Part of a small language model's weights: a variant of Muon for these matrices.
MLP neurons of a small language model. Each row is named by its layer, matrix (gate and up: input weights) and neuron, and shows model dimensions 64-191. Each number is 500 + 40 x the weight over its row's rms, rounded and kept within 0 to 999. Numbers have three digits each. A neuron's up and down rows have the sign that makes its largest values positive.
After each neuron's rows, "fires after" lists the tokens most often just before its 100 highest values on Wikipedia text that the model never trained on.

L4.gate121:561598507427493490441473506515534466466485483540457406471557497450474528514452487480432501445464488459500526480525531479557560525537466513543512487459527490462454497444486525546441431575484572498485558506550464477514583506489428474444491522512432485545553492615550517475441493475523536518418515487486449509554488470523517501464473489436576513542470435503476466481436501483498484442462
L4.up121:505515506406410495480484522480526462516516445527399429463525457458442507528515468449470525492514523424529546443515605533512565529494517545477506492477530555510471501472472539530501505561505520556441556457553486487564541539515487495450467485506467496555552495568555463490420541494524547563453525449504446503542488431450484515528458506446541528512492416441470439486427541445464479481443
fires after: " K", " L", " T", " sc", " Z", " G"

L2.gate50:471497535492492527523525468515486468466600494523512477563483483503486501494458484476525518505456470455486473465497501433459475504520501430507519454491544489473494489485478517521490504539423540484486487455548521463436513511561531552537504481479439452417506550510532526540429586464567504507548433494450449451504421466503512576508522536491421488496501555464475485479411499518529536471512
L2.up50:501481495535550479510487497496504569504431488449495576461479487497481512449487552403537446494528594528467510422517503499551468444522426500541542485500507554529571499521552490499441491560513440425500513495540578515435542465530463486504486487535492517524505581496508492555442556522500569438469514488505504469498469526477558491504507463455467452495479483452459442524407455624463543496470
fires after: "In", " In", " the", "|", " c", "C"

L3.gate247:597494478495512563479469528490496549479565467596539495484568492553623578524522487554508548519505435506479506469506543512518439471421542496482485431514510470488472513527489529491581551504479504523448524509493476501514428521441549495458508432480494495474558556465534571527454552529533497538533485412451496505486501535482425535517538471479450511465451471541553489477509476482478556522555
L3.up247:477589493461500490467433479520486495492600541486517441495490516537504490492533505497547506535472462457485559586553512450600516521469534602534538447521486464433438473553466522553441530517494532516503579495508420504507532446574551536567474483462429488503497562521583521460467535540518560491500531502485520450502567442504554485485498491542521520472539447548521477503526471486504486419549
fires after: " S", " s", " in", " D", " at", " \"S"

L2.gate145:478427495491467491551523490530487469446512543464469525453508498467481441524572425526572474565466475484517489505528447513492514440525493477519541519541518482575440524480439485438566578451497529539476464518556472491493458538494469525449515453463526547447414500457457536507472541511519467500523467413470463428478540426529565526431534520465446574479455511467509487495496537504494436488528
L2.up145:511382466537525477564537526491431454413513524508495552483545467501459394536520460494522505509463503451482491509563527477475468464535472500507548541516483440522430516461503496459536549481502549546481495560523497476513495549489496540472564510485502490450416498494526595515482554460479485458517510421512503417446561502504560514515526517517422525459473527483510480475516580483508453537474
fires after: " in", ",", " D", " f", " for"

L3.gate176:490578500484535499485447421504540447497498397612454547521441485502483393525497534450476460496541536521493493519476529542441482467595506437555532536491601472466574501478509524484564507478582558509557475550495467406521470544475507522542517483498482518469481525481425511540546523468441414473486525464501478486455515428455458508463491517546482443521509512484512470515522499528518495482456
L3.up176:497457484526518479587477461519452499511455510525478464507513432469473452555503505467552484458515506534491529366493548494508515566506575486528504555469486565529602489483468470506511516527489453552557491541468470480425541510531528496524479518484481505564453480505505569477514491458461465570455477488465551577543468535493441552519403500512435469479484496487527490459519498457590545451444
fires after: " b", " B", " s", " w", " p"

L2.gate61:457558491442429579493452499529511482543461464489469539478451498541505571533470540563465497473521538534529488447497529519467455507505439488465522555486452529457546520490429467486535539568516499546482517484559429538471464445454521519509452540530448507456510539544480526488486493531527599513541476464546554428557568497446524529552518477512428556432479427562525462494575498467521426443480
L2.up61:495501502452467529471460601439501516513463541531498497531434472563449571447552451474582487476433437498511520427518487510481484433515496463536516455477523485483597481553471467463629480506511489517465496468555448485437509523496503495515449500490428529460476459502526431556442508465574467566494452413591462442474540462458506480492514538511457467468532530604498519499504495440486539515422
fires after: " S", " s", "os", " Z", "S", "R"

L3.gate306:516588484488474475518464483485518423530471496479567452449454456447520452380526555508498509538463460495501489446483538545545535510514488439501544501497430496501540437492460480486511508500492563497490534520484520538516471469454605465513491451484548604569511485552530532500427488483487518476483563400517500484501461526586458517488501463502455532504457493535463486468567503537517541542565
L3.up306:439530509496491487455555446557540467539399560420555485490493449423496487445561538523490543424505437496484451493516516532528513518486532410486518482481499488475463460525446426490552486535507529552505547465497519491502528467519616495561433491511523503524521436512495550527532481495483491504518523425442503552536459531545458576480494531437574627506454414538498537521541494482561540516558
fires after: " (", " L", " \"", " (S", "S", " l"

L6.gate244:443488418512507549516509453415496491418488493444516463456463516536578482510535540556568473531530559491517479489509492539511479490532472427498472497453539512484487531520511478572505536528464496461533534470392490502390434504496436487450515547494461469485525472482518526512409487552432514533538480505483503517574479471481509538495515483474469483467484506491460506518457490571535416533477
L6.up244:450496454535489514516470456411550517463527482467536515522513513523550491587542498526537514461487501458542523473508533512530438468528475409458468543467504503462471563590463479511508585546435435472466493522452545493406499557503429508477484526533456487490496488486508500471472449589462494541542459535538517474568460512486500529466550473513472531448582481427471498497489483514508445488448
fires after: "\n", ")"

L2.gate12:469504489522474552494461442493456543516567536434570461544514484512496489577441529504549556508533507507522440449518474534499518518501516477467520486539460481502503470478534467501489480503442471625618503503470473515539480434458558523527469490520475546534506504452494528471496385519472451464439512428475513495502498469570460505501513513557529583491462468473537565455504457570482525477565
L2.up12:489480515513526510413521398461436555522448480493531516500389468533480528456523559490509496510528454506517534494436453528413464492496521514517504550485467522479523519581495507509454450553482498478409531483430498523526487504478517566424536512531453478578530491474488600527520510460496485510518508523480448584463472524514530524541538476515496537486502564473489463477488555559599530530535
fires after: "\n", " (", " \"", "==="

L4.gate162:505424512501635509500479597463511457552520491537445513495576564484532485489469490452526452544523477515487503532470480479501492492457547452462502462506494584523489505411529520553553579473480527482538497532533478499476533499439454468532496469460427411494526455485430626518513461532528529491494513549497474481490485480420481522526525461460526516514462498527507508444498455474497487517542
L4.up162:524442504529448516562487543483410497567507506481558521463518532532530488487532484576490468449505561525503445501453464528444528446537465549413499483556528507468532529459544487476527552446469539396477565512456492555543496548458433455481515545499467551491509529473493508509569511534506551508553549451500415491545484482526484480578458472519514477565503474524486476483479546508515521510482
fires after: " 2", " 21", " 19", " 22", " 25"

L5.gate149:445548433421476539500525472492497500506508443487498607482524549558475490466481506496503570537488542537532476504432586469489457481542506457531487503474482489446532481484490487491497504436469445422464444540545523490513471451526420474581486549502444490527513515491529511533420541542443478496486507401508490476489444491504424487495458495592548541510494495450435465513483518490490530530431
L5.up149:533497431483400493485482526546493466498528483459517429464540557483569489519535541428476472501519439485460481506453595439500514516510464485487533532502473581480532558550454441468475433441469410515514495473586517426592477460439424494508415537518488561475510529477480522546506498535481495591625474452458547483508500470539465482464514518505477566485421461469514453519505552518511529471481
fires after: " B", " b", " Museum", " he"

L2.gate330:501476428416474532518515512410481475540499463589467475464496509518498525476527485403516549487487455502535437472538566519492606453520524465481509517482543546456501519582487538492512496530432483496449477510483481470481558478510435482493493612418499466480516509472498489513433508431430556468504444518467465501455478457552533525548473500505433488486451524524470400448511484519571537499464
L2.up330:520492489405471467543505573493496505537493510545519501429507414534502559469442531451508525520554504470529491492498538573487551456567489428464527560506586530481456568548456521515504474514474503483500454462483504579457541482478413477516497582497463545445545538473484497467428518458502516565517532543458431516472487437538518538531508496461505469490440492500532438410509494497517529469432
fires after: " B", " U", " d", " ab", " b", " D"

L6.gate251:566460486484510536517469544445545538479514573543476465520508483529504513492497429491506581431496481533511498440501534556455525462520442536540431565500471381441491532466475525475549548435539497554476516539513485487471508498523517478443445528570501435601501486484485568473482471538521480497522435509555552493445526408522474533479489501556458503453502512498422411473492498467554493467560
L6.up251:475503484421502474452458472512504506500492439532523488505470442465521525491531448543448556513520493517500450540518531485544613527550512489523485455509482536460484529471443389488606504553532528530515546455447471517590530463460562514533471482481520510496555458485489476479517475452427539466538515417483478483534432494545484471467513497511506498465519470533523465456444552502528490539490
fires after: " D", " S", "D", " Sant", " c", " De"

L2.gate142:519448530494518489545462479524534511521545498496531503495509457572443488487451490482447475490520565509540465537448492464484464501533473509523488544476568444445527495479468509470552522493556469502546436553478473548469432485486577581485453503479496445456460460506525512511398455447498524545483465463475464457516483580514582542511497543571436524491431479475539507542475598502453436544427
L2.up142:572508523493395515540470515531545530529467512447530490548517516528476464505487560555508449475472502570464486496405557477495530508520504478516461526458458523465551468594478484478458555456593510482517503484492543461535486500447496517475447573438454529457478501497520480512509487503514466541430514541533461509578469477499531501602482499475563500501503469473490589520555522458436472494472
fires after: "-", "|", " |", " S", " was", " had"

L4.gate274:480461533486534494444482566414489445600527565520476476548454489500510456472608472501606512546497453530467442480472454485550449489497517536526441491468469526505519473544478462407492534486499494508509550464485598547565564436498505480475544570531446478526535430476542535535478544509537482485457521458533450522610509494540475539488502460544490483521469560517522534517461500412444529442479
L4.up274:545505543556508428543507500546509443511529505463482536480491503533449418549540484506476495429502498560455470470476502525521513469507453519516531475557465507412494508527489542483536556472543530481507546445424538504459423535478461545527546474557516457556576523403550463467448478527457480433543510447546466450451600497490479517449526534515572539559510503525503561557477479487544543558529
fires after: "\n", " \"", " (", "(", "G", " g"

L6.gate230:427502494412527562498452485485492504487501544458538492521489471520512482582490531559530532511461466534523471657442592478521454574545524540551509469500518489470525415495516491559527508552518503525485481538482473490446412490467499465527496580556585508438500457459585548509536573515462433449521545483472500474454459454502487558516537565519527503407534483524478506483465497511522505502507
L6.up230:499451482460501528509472491504537514486507506500466564445519510459465504525499469434486476498504485507529556513524528540504516506551498576539495491560512508462499577453517477442460445472497438524455538508483467506562493467586548599445554419538511479433532511471499485451462495543515438560532468423470488479522509467545498439483563473523456493544401550497522561438522514477558459514471
fires after: "ood", "d", "ok", " Rock", " Tom"

L4.gate41:536487479473526456495500482503448515462453542475524550520522519441527541472509525501512449597544458473478531483534458508555550529525525433479516531464536545482516494444501462521552506516503454506572463402529490491503510535420504433468563507529521517478531575486458532515584523451511395499537536467463540437510501436505468529383502515515498578507528497482547567516470476427553467493559
L4.up41:509532503444527493565459449528565454506510537475445510518542508516477519524444486486481479515510548521476543469514435465480573508524490467437559484565469584445511455459555493512477522521482479548498457488500493472439546575386499491432502544484504450530581496466526545530514508503529504524452530539480585495579452486535551560496472528485471513509503463503501469505500504540520417425532
fires after: " \"", "\n", " (", " ", "."

L6.gate3:460530518469466518553491531533442548521452507539451458526543380520577557487505544555516490486584487522537556459506491478473496512523481482478491522513473451566540511489492436500441399486504520539477481495492530553497504535384456552410478530494496440540503430551559519513475466487431488431534548466460446503553486440411471525532513518501486535477525445460413481470496533498507538456530
L6.up3:457514589478449526528534501478548468524475542534476486488464440520485533499439570516558428532461521453508530515491491540548436420533509460492451528478501515574575509495582473524552476494486501536565492481493478544513492557494495464556524539448484538473521530546425569490444531535500526523609484473450524478514451502496538461472455478547517512459468503472432567468493503585442524459496
fires after: " B", " P", "P", "ru", "B", " b"

L4.gate216:501500514523501563503502502578486519416492466523467503438460479471449547444543449567494494495462551503435480479491549476531462533470409511542519504439538488552419498481529501468474475520514513474515524504511474486476511533482564434499540500433557525472528515500433385499487472516508494529583470508512531457529539549517485444468462465521527445540522437472459540469504430432535506537481
L4.up216:516505486504449609507481559572486545465491489497517488540505460504499549443575474510508520476528488582534492488466498560534520490439486529542499453499519550485567506443556438559510517511465538586501503449478549535488475472533448465539476435489545549434503565511496523423369515444459513533479480502536524486448513484445514495449482513433527563548506534453562532507519443460506467457471
fires after: ")", ";", " and", "°W", "}"

L3.gate370:553480493503467494538484471476512433541490505469466446530591459481554509476520516518511566451476577471551452485486463498490511526412504452479524497549535443494542542508469524439475466457485481514492464519424528498543454463478500484461416506620558482515534489489507482523492543504485504424536485549527474520498493527516573509490551491554537538469520546469525428535508490447545519446524
L3.up370:539535471500559555435517549493476503569560562524404544517464489547508443505525509517431533510532518479473523535411478480525470501544450506544470563524525528450494526565513436514530496442549526557446540436490482457486471507567524544536536557444431526483463543505570533427442451427456480523538451442538498530474476475469496486461496480484482448491520527532566519533447501457538531461544
fires after: " (", " (1", "-", "ous", " \""

L4.gate262:500538448421481533485528507504537600509481546488508471446530541572513490587535487418535495534473600497541493478532548484517449506513481478499507511524542514489489475479526467542573561481447398484505508527495496477499508528485463574504413473467423478532496492502531498529543487496535505488485456465502451497399520502486493588467525605518496522503427467479466452482535465511477453469529
L4.up262:533526537476409522516467491482518548424495510524492469492572518489483506460510527502542467501560618488576549514580500456551429530542466437544465499447495524489475465584539504579548578531554536539544450434437474447508440554487547557523481515507556523494488506489546495539563506449487432502491419497493484553505485508533508500459516493490466445459517542462495479463548504432470576521518
fires after: " C", " c", " ne", " in", " Ch", " Que"

L5.gate376:470484508492553448492546444519508576460522499455543460514508526567513515544543461470515481498534514558563466537449447456557441477527546509442482510454505501443523509523472438519535499536577478560568500452453494494481496583500480477456428573561447510461510438457410583406480545457451411492504476476485545520572514403514444525466515478507532475473494559460483503497495468566479520477487
L5.up376:494463476526535522465465518556518496475537576464539551501474488519477472532500498436553517419560497508532472476455528505468440480585566447466480488462484509453495505528471524517490504492542453491583473433458528474413501521543499515449478607518491534499457445500478568458517490402456486548481434440482473525521455474481474496556521466549544435508551559485525450540476496557565510454521
fires after: "\n"

L6.gate101:456523464480552542513452433524501467539506450471488510515467506521544484542528475467539553526452497435562431524485518472511447527460511469486483432469422478502501559489516492442553467495452532547563482523502505560575500548500443454486448527475481514509483507506479535573416535450471509470555545543532433440441484537455523518541561514582528458446417519549467485450487538556519473463442
L6.up101:471539514443553493467426464519434491467504516514503519520414550493558515525478472473529526528537457390521468499489495489541520522545537474563502477497515447467477510459470504493445473514453549497517553524449489505554442481457399411500501539422469532547491433453522442539441534519483588459444522498502475537440514489438508521567554509487486544435495563566494508477500512541470471430539
fires after: " D", " Ed", "D", " d", "d"

L2.gate285:484572469457484467537482525541538580440491513416580516481566498513477505502480551499423477491544468491520510559472584456412405491566505482509499574450574498500556510488483432592440549527548499470519501514469521508429520502611489511549488585452501489529494610474533529499526490414434585502550457493486544510438565483523519513522460501492474487529515513470493569588511525465597550459504
L2.up285:486504447542486474465522516474496480520496444506476562459388455546513476510530477512563492472521448485499476416553503557489520499527468499523432517505439506483550528522526506535539467553528561496450448449546498531462514504512498518471572521505483593506455513488467529484413560490426530514572467516504508548556584495512478501466432439537504539506515562483625516475526538503491478456560
fires after: " B", " b", "B", "==B"

L6.gate382:448508515486566517483429544420521518463500546543475464503537498479561519517554509488502528510444478454496515511454470420517410489475483477451540584541580416446506548451425496532515498392470498544516558458535511406500464523489499474524470503519535487578456575481491495540500466420459606474476524412476451436574497451471449498504436511517534488510460444533514510467513483497447526456459
L6.up382:475507543554541449451563502428560513528452559544566516465402525479496480447515418478535574512551521562550487581545536451475486439465484552498584442453466452522506471523511509435439475433506555479543530512493555425517457479528540482486505558445538557507530498575491496502513470463517581534445454490510468466528551489470496553541505546517533537490427471509573485487482550522511488457565
fires after: " (", "-", " Un", " high", " main"

L4.gate365:531526498498469552560536516436520436510559497474515483559463469500517508455590371502548541514492499529501436546499445574519540538501434575475515517514484514535576468446496508473524540587498475564515558450520512511582518517399459545486508491539504513481584477498567492531506448536503548453476437517521530470435450477449531422475497550471516451529472511447502555521534488476583460549531
L4.up365:546475458553504484472536514495482372532545523507473483511437461571472519521525465477559551535473554470533495512489490489530501460519516466505580513469516436484583522499490491516540517515488415534501448484477485550519497435484493543489452568547518480604491482471530561547528592548500488473477482506419506458432551497473460535475561548604467532477542482441530519523484471438461557491531
fires after: " \"", " R", " O", " (", "t", " E"

L4.gate146:541533510526443434503522536582469543509463518515451502460449517549500534498530445522493534482485496490441405467536469514562525501444479564481533528428553599437497472498471496509409476496509476633516518461527473534511489469569565530466533450457457525513541492505463522521524541506485495486425507500519501487487481471545545496519533441490489465576456501483551589516492475560513490484505
L4.up146:582489552412480446470470517495515563542443516498432506548445481590581521546474500484532551569527496479494438573529509503518468490516606513472491491569448511494507491450476458551491486517517506500543496542563498520529494492543596596464495485464531498454462452480480460522460500481510531539476522535481482488471502457522512497460546498554482506465534568460529561549525524536521465502491
fires after: "\n", " \"A", "1", "|", " E"

L3.gate142:505447527473489580487507413457517492523500489504432544479460478516543447500543488569575511602416511482523493479539517444570451473472515467506519587455498464464501531492482587530511501538503486453489436536492431481506463529402508540593469566399537479442530475449541545535479521525460452539557479471449518510419594464567476469524450568575478502468499513488527483498534465487480535501544
L3.up142:407500483499557572490490417491484538530536445485435534496489452593508404531573516579530486634463490525540444536500495479544484493491538471500523537499511368468472603472425509577461487459460502480525449567506518509540517538458524469517499554443515444465546463460535562501459501493445461555572492559499475511414547518590492481504489528554502527467543525491543454537554473501531521545507
fires after: " D", "d", " s", " Y", "ou", " R"

L6.gate98:532542501499475525552453472517558494528467514474453492477430414558556486480497583489508509510387493452503497481561539536555528479531450468568495482443521475590506461499488495475570556525463480533518481439461513404488439518510499544531465504545554597560427509470449502570571516488536483536489515543528477479500550518551513483469511535499482546449471436558477445558529467547459574504519
L6.up98:448465447496540510497460494520616494500484453573557514535453460519551506522466571534554537429508463488537498502485504493472489489567500554488557439443531505499574484508438526499517491534434539517570505501568522537534474473525441582561481501534512576596472491496468482561540501434492461524592520543514483552447487457548481492529482517552540523461451488506546431470525428478477505485488
fires after: "\n", " Ju", "="

L4.gate198:482581447480483424558492608524465478518533554460530530507593474494426490481473421423548485449556511449517472518487461537493538517461441540452456576562485502531569465452466505567498520573503504543431473521522510471423442486485507501461578561460484532521486508504481517426481504502526462579510572554503529504512540531476537396522485528478483516486478459486465485428512526452510435462423
L4.up198:513468530492461464449560459436527482473473417441554472455479538450495486473467454501523481490545527502426556526504525552538541582479510358462494468526459476542506525495496558457511498512468513457553505520424560572570537544448493467517493465454526508461517490552514510499549497524496456537491471503547538553536508538474419449500468524492581427492484506472469486508427448482499477520432
fires after: " P", " G", " T", " p", " C", "p"

L2.gate319:462427545500457485573466467518577460466538527503454540429519483453520491544496502515450515495489503459483408452428453516477512536499500449527500499420543452553518474441405450483496498451517546513473495443440414438583418544447494548558468444489529614504520461516544547530484485491525499459426503473457573495562492531467502494474483420485569503547465524565484508538507503487512479490538
L2.up319:492413548498481522541460451545561501540548441472530557443509468501492487498528531569448521494534484501455433505477516520531480473474544421551422504450579431474491496494440452434494537395534516522475430421561455497518455523465572526474438510522533516509504455460478499493476536424554463567543473492528505461530495458495447566520529514561539523472546536546483485518478490486550540543532
fires after: " S", "-", " s", "s", " ("

L5.gate160:505449569534533511532517478541484562567484456505493528461450520508497520526447490513462462467564486432563443504490506458440509449534477509524472492510563587441504456467462469530574558537480478507486420487534475500518449500434511475497455546449502517486561567498437490438477477490542553488527571464571508490553520512390442510525579599572550534494463450486485479478437522471581582528515
L5.up160:541527497495491503468522533510518555498492480503476470401554563459518592514530520436465473468556460517552474512569432502497504501541462482499522515431488514520492470480440488459548516505498521474568516449522458551479484509516516493532514490453520534498441467513478452561500491534515536481539557460476517439545512458436575457462625546515588557509451533548483500479485559445546546518535
fires after: "s", " S", "S", " (S", " res", "\n"

L2.gate362:437525465476512556530483513459495530540462512455444551536489613518535502457532469501557524533463477470496512496512456517451475565524507483492603545530546510488474547529534440563499503471459497507458490461461550487593514403533561468469532523456597475477455421489493487494501460537467488457480488476498517449455528497581507486436442504506507473475541522418517509572450491465573517516502
L2.up362:493525521480483546522529572557533524540465456505486493469510620481526609517502478545480542481444515455459521443445476537476547539507510496463532460496494500464495493497470494504546526513559508516478558446478461500547523412524556455435446536424517545486541455528497451472510472572572462520467509485521518492520489472547511482486423454440536462523580476452480494522397467487550551489527
fires after: "\n", "==", "===", ".", "N", "==E"

L2.gate291:448468527472461451517452456476586488522469487519502508507473525558527501502548471467471538580540446531453429458480532428467479466524472405487501465526599483492537512493418453516485546460488452434444514464540535475513485458523592526503442499552508423461506462456535434498447473521539447423571476504562487515483506482476552483426490494495447531526525540464516479548477521574618599534544
L2.up291:430509442447503537539515487538449466444501469501457500534428463548502518504544454461591602516492498494488462479490523466460512481518477482478531493556494477532484490516499516590483502470472495518481551477504563503516593411544517492463486472459416500457469544471491509494494529509417573505487579466497513536475562488501506459459545506493542564545577483525509505509430507509519453538472
fires after: "==", "==E", " (w", " B", " E", "E"

L2.gate28:524504489501460499499516554419519543499524415531521421497461456516475506517472532442446496486503455559490538527519502474455536535501479546533563505531528442463498535503530536482491491499545445517500521541442463452490503446449488482426515489471478489536480459491533453491467452544485579416474586405483519467537543572454420416479448503486387501478542502537497505479516531502527537448544
L2.up28:463521511489537506429459429485581508468472442510523435488492408537504504440424541450522444538491520529492490529489513519486453458467488473542492529493497514547589548515547465464502489499529514486408454506458551497488448525532508479490558479449506495511530429576517471579503454506433574465539495492513528519498509524526470434541545497480425450519479531556454462531528542575530464504593
fires after: " m", "M", " M", "\n", "A", "cc"

L4.gate94:493447559545468503523439514507525573477566500458551520499495495578530578552399539454478505524590429438441531551478511476468495498501472515566498497455502557507467523497490514523457475534531574492454550596533478556548507555471444512490512465473534458521558489450489574526514451547518488523517471526485431574539499501462515544477481525460539533530439522429506429535467505555537533479501
L4.up94:507475467481526512483525588459502441442500599474438490492528469572472463511523476491588464442456486532510535491476488487468489473536518491390429532565523612514608568556483475515551472506546486485428449485446447522537544558503450533450522585515468470471416459501472526499536534478488550522481476502469505499516503571447454494516462501497522528511495459438539456494453555473504493475398
fires after: "R", "B", "P", "M", "A"

L2.gate24:548480525494535573468507492420518561555417516504470506515578471545501486471581512494579545483503509519529550534531565528480478489475527423529434503549504477541468498528529508500503463476564461464461494497564443403483489538532509510520450492577492480433533488480518578444555459492481572520456422482507478473444545520450517404540511521479548509437439495485494517434447608529534467574453
L2.up24:473533536489558557483459474409500565465536469517517511514529414532553524447467560413547479516466482512421469493524591463426462543483538543513455507539482566582498548460566491504455502570486515428476499520537443507445542476482456522503489542482486451530513518564437528455473535477454580524579531532555568495495488544493562478500443507519460504445478494441449486521495521516492466450483
fires after: " B", " b", " ad", "cc", " m"

L3.gate381:514527532492504494482504480507461439618412430598526425464536426510517491475509515411552491532562472522520515430579509505502516522488473478516550544484490482524490434539520494516516501524544478499531511439459480503453531534397495487525492504524515499556494432507460557453498501426527430434450510525484421489434432513422561509505522522532528432465454508559465515462457481500505538492485
L3.up381:479539538549537464494504460530528471491517486538430442468506511557517544558541520421551526484595537502568476517595563515525457454531471434580471479452515519478476506496505560492535531482500495503535525466507491510461430517421460489554517522535524490516477558521501494511476539494439556454545438502496501477473545604502465434511466521471535492484501518564490486503460518535508550480526
fires after: " C", "==C", " w", " c", "-", " s"

L4.gate237:550442503548530488475512529446525573446458524431508578478551488477525506513478489517391442476547471529430396488531495580493543530520527480515540457528482517503523524456510527518541471533548490531440537556599493522519475527543455489461447533459518482472436503506483600520446491448520499522467470451527511508503545499549475518490502483475442541459497489531475492420483452554555471539493
L4.up237:450528482487546459459525491495454510466530484454502489540522466518521476483534457437499514446464602477508495521474427548533517418512488431456539445432521522385497471569440465496514441517451521442553465520570460521458456502456427518476493543487479449534450493534473562536498535508524503483474473426519512483476523424544452547472526562508461518424480561579461499471474457492557485497504
fires after: " S", " there", " T", " s", " stated", " There"

L5.gate162:540544445451458551516466465534586508542534533494501467565461426450542499468510568483493447485535483469482436485478458555576543486554478469486453482439499476504472487488481486533489498474439482467446536451474499524498380475534512485622521484504550530555580510537572529514517459500561466529534474547492475569535452433562500524494515552517479512525487445502527500540467462548517518450493
L5.up162:496467497454447559487543476625494467558503467463574470511478462491482441454527520486551491508540479522385528450470484515532480520519474514505475471489425504513524481527518526542525496519427435523482514458429542527551478541483567536513496487511521515467578516486456539465477521400483539521487523571463528498499518493535438520442590533494495546481419438441557511569476487554476493526510
fires after: "\n", "|", " (", " a", "=", " l"

L6.gate127:508430508502541540505505530510426531532496533510540487485524487499498450601528472516466443537462494537511463493483478559487424513485534537509447472524476531482440509479472590511534410518570502478529529533568516483530603541481465459430507457529561448460440513471489482478495540557428508528502494479545483507477465529428522551564453495466492548509500618488500525487435473571481548525539
L6.up127:557486527452520571507529471570523526398541578569508497461502405500517480548492487536494449481497540496496486547420534474489449576482470472514453491415519464517567439522499487575603575520496504510487618438523505486485552534486537532453497508427506474480536495543488503581523501449557499481552480505521465521526528554485476482523500543462464444467484504533489532501514480444463454541541
fires after: " the", " United", " N", " in", " ph", " C"

L2.gate49:539504503497480522482502499529403474514490502505498510480500536434491526490482511498551503546475494410499528477511546483546471487550480540534535464486564486443531486516503499414584541466447531470502491450503469508440504538489518474453457492520486551472538483501573473432487517499552484523450496442570524458541494479472460448479498637462492536475467505462485480486502522423470576497596
L2.up49:526515507507444539533495491515386481507485469481556517464500501460527524535521501483493545543449488462507531564460523454531448480609507511513549447533524443458526454532471457412540489510471490541578484420476486538477480537497555438441461523531568544475510523501511421488562466491511480460482524433516465494498487432521439457500521613443520506466432472472473508447463490521548541498518
fires after: " in", ",", " pro", "s,"

L2.gate331:513479436580457488457509456472434504510469529431503559443508511390440503513554490473540516461476487460542448472536494599484463468512520495496498529478538521512482532504452480521516458445493537465533523464508572478513511492533537448549471606450506517542533460467534488490527491486488543500504475488444508400545468501505523423566528590467481465553487495491551541589459547467616522480541
L2.up331:544443486557528520478449480532478550551528578474555477491502540496574514536508501497460522465596504479535463468539498594538538445533579457472512466495485490530555500502520530507554444470517539505527514426464582477515442468519507481523501508517499537494496526454554495546552458552518505532563494519478526424427552512443475488502600486501543479512483525558586563473483545493566503435496
fires after: " (", "/", "-", "==", " \"", "."

L5.gate268:501544498499589536523461555554499510496499431470452440505505497436579495558483535485434565508489541541562540543503480519477478453530518497495431460547454506530539451482494523492575532505486523527472525457502465502489527493558494450500469518529439475512478535482495514495440515506524549496454536434496513448483584427568468523485543500448438518558460486509485507539439477490528535494600
L5.up268:535477488533464448495526533503516479542508535500511402440498491511510534492438464521540490462464462564588560531428449503469496435474466494500409443534515543574457452489487449477529528503453517489414524481424522587485495524483444460437519527441465437518564522524526516551521484507488556541492474517468532467568516445464477544548550449514450516545513531490486499467482413498482447432482
fires after: " 2", " in", " 19", " 21", " November", " September"

L3.gate375:558436524534408488555486488518548441483433544481602523463497490502504441466522530508543495499426585516494483539508486541464436488490553448521455488558508419476495483522535507463566554510438532490483468469488437514484450480423469479541537469514589458498504466480518516465453455402510497447572479453527490437510577474494501448489600530514410496510530530436466516493485577485515484560472
L3.up375:484434480379552458554589458568446563525512524508489547472489545526395565519505450487406541492517482482509517493479472426492504507459425452536448459447534459491427530510523508490472471440464505475563501569505445533468533438458530446519520459521479490487480494506511527520568515533509499492460421443481436556432576547557507485511459441520504513495505456449492547501436481499544522527465
fires after: ",", " con", "s,", " Jos", " laun", " Euro"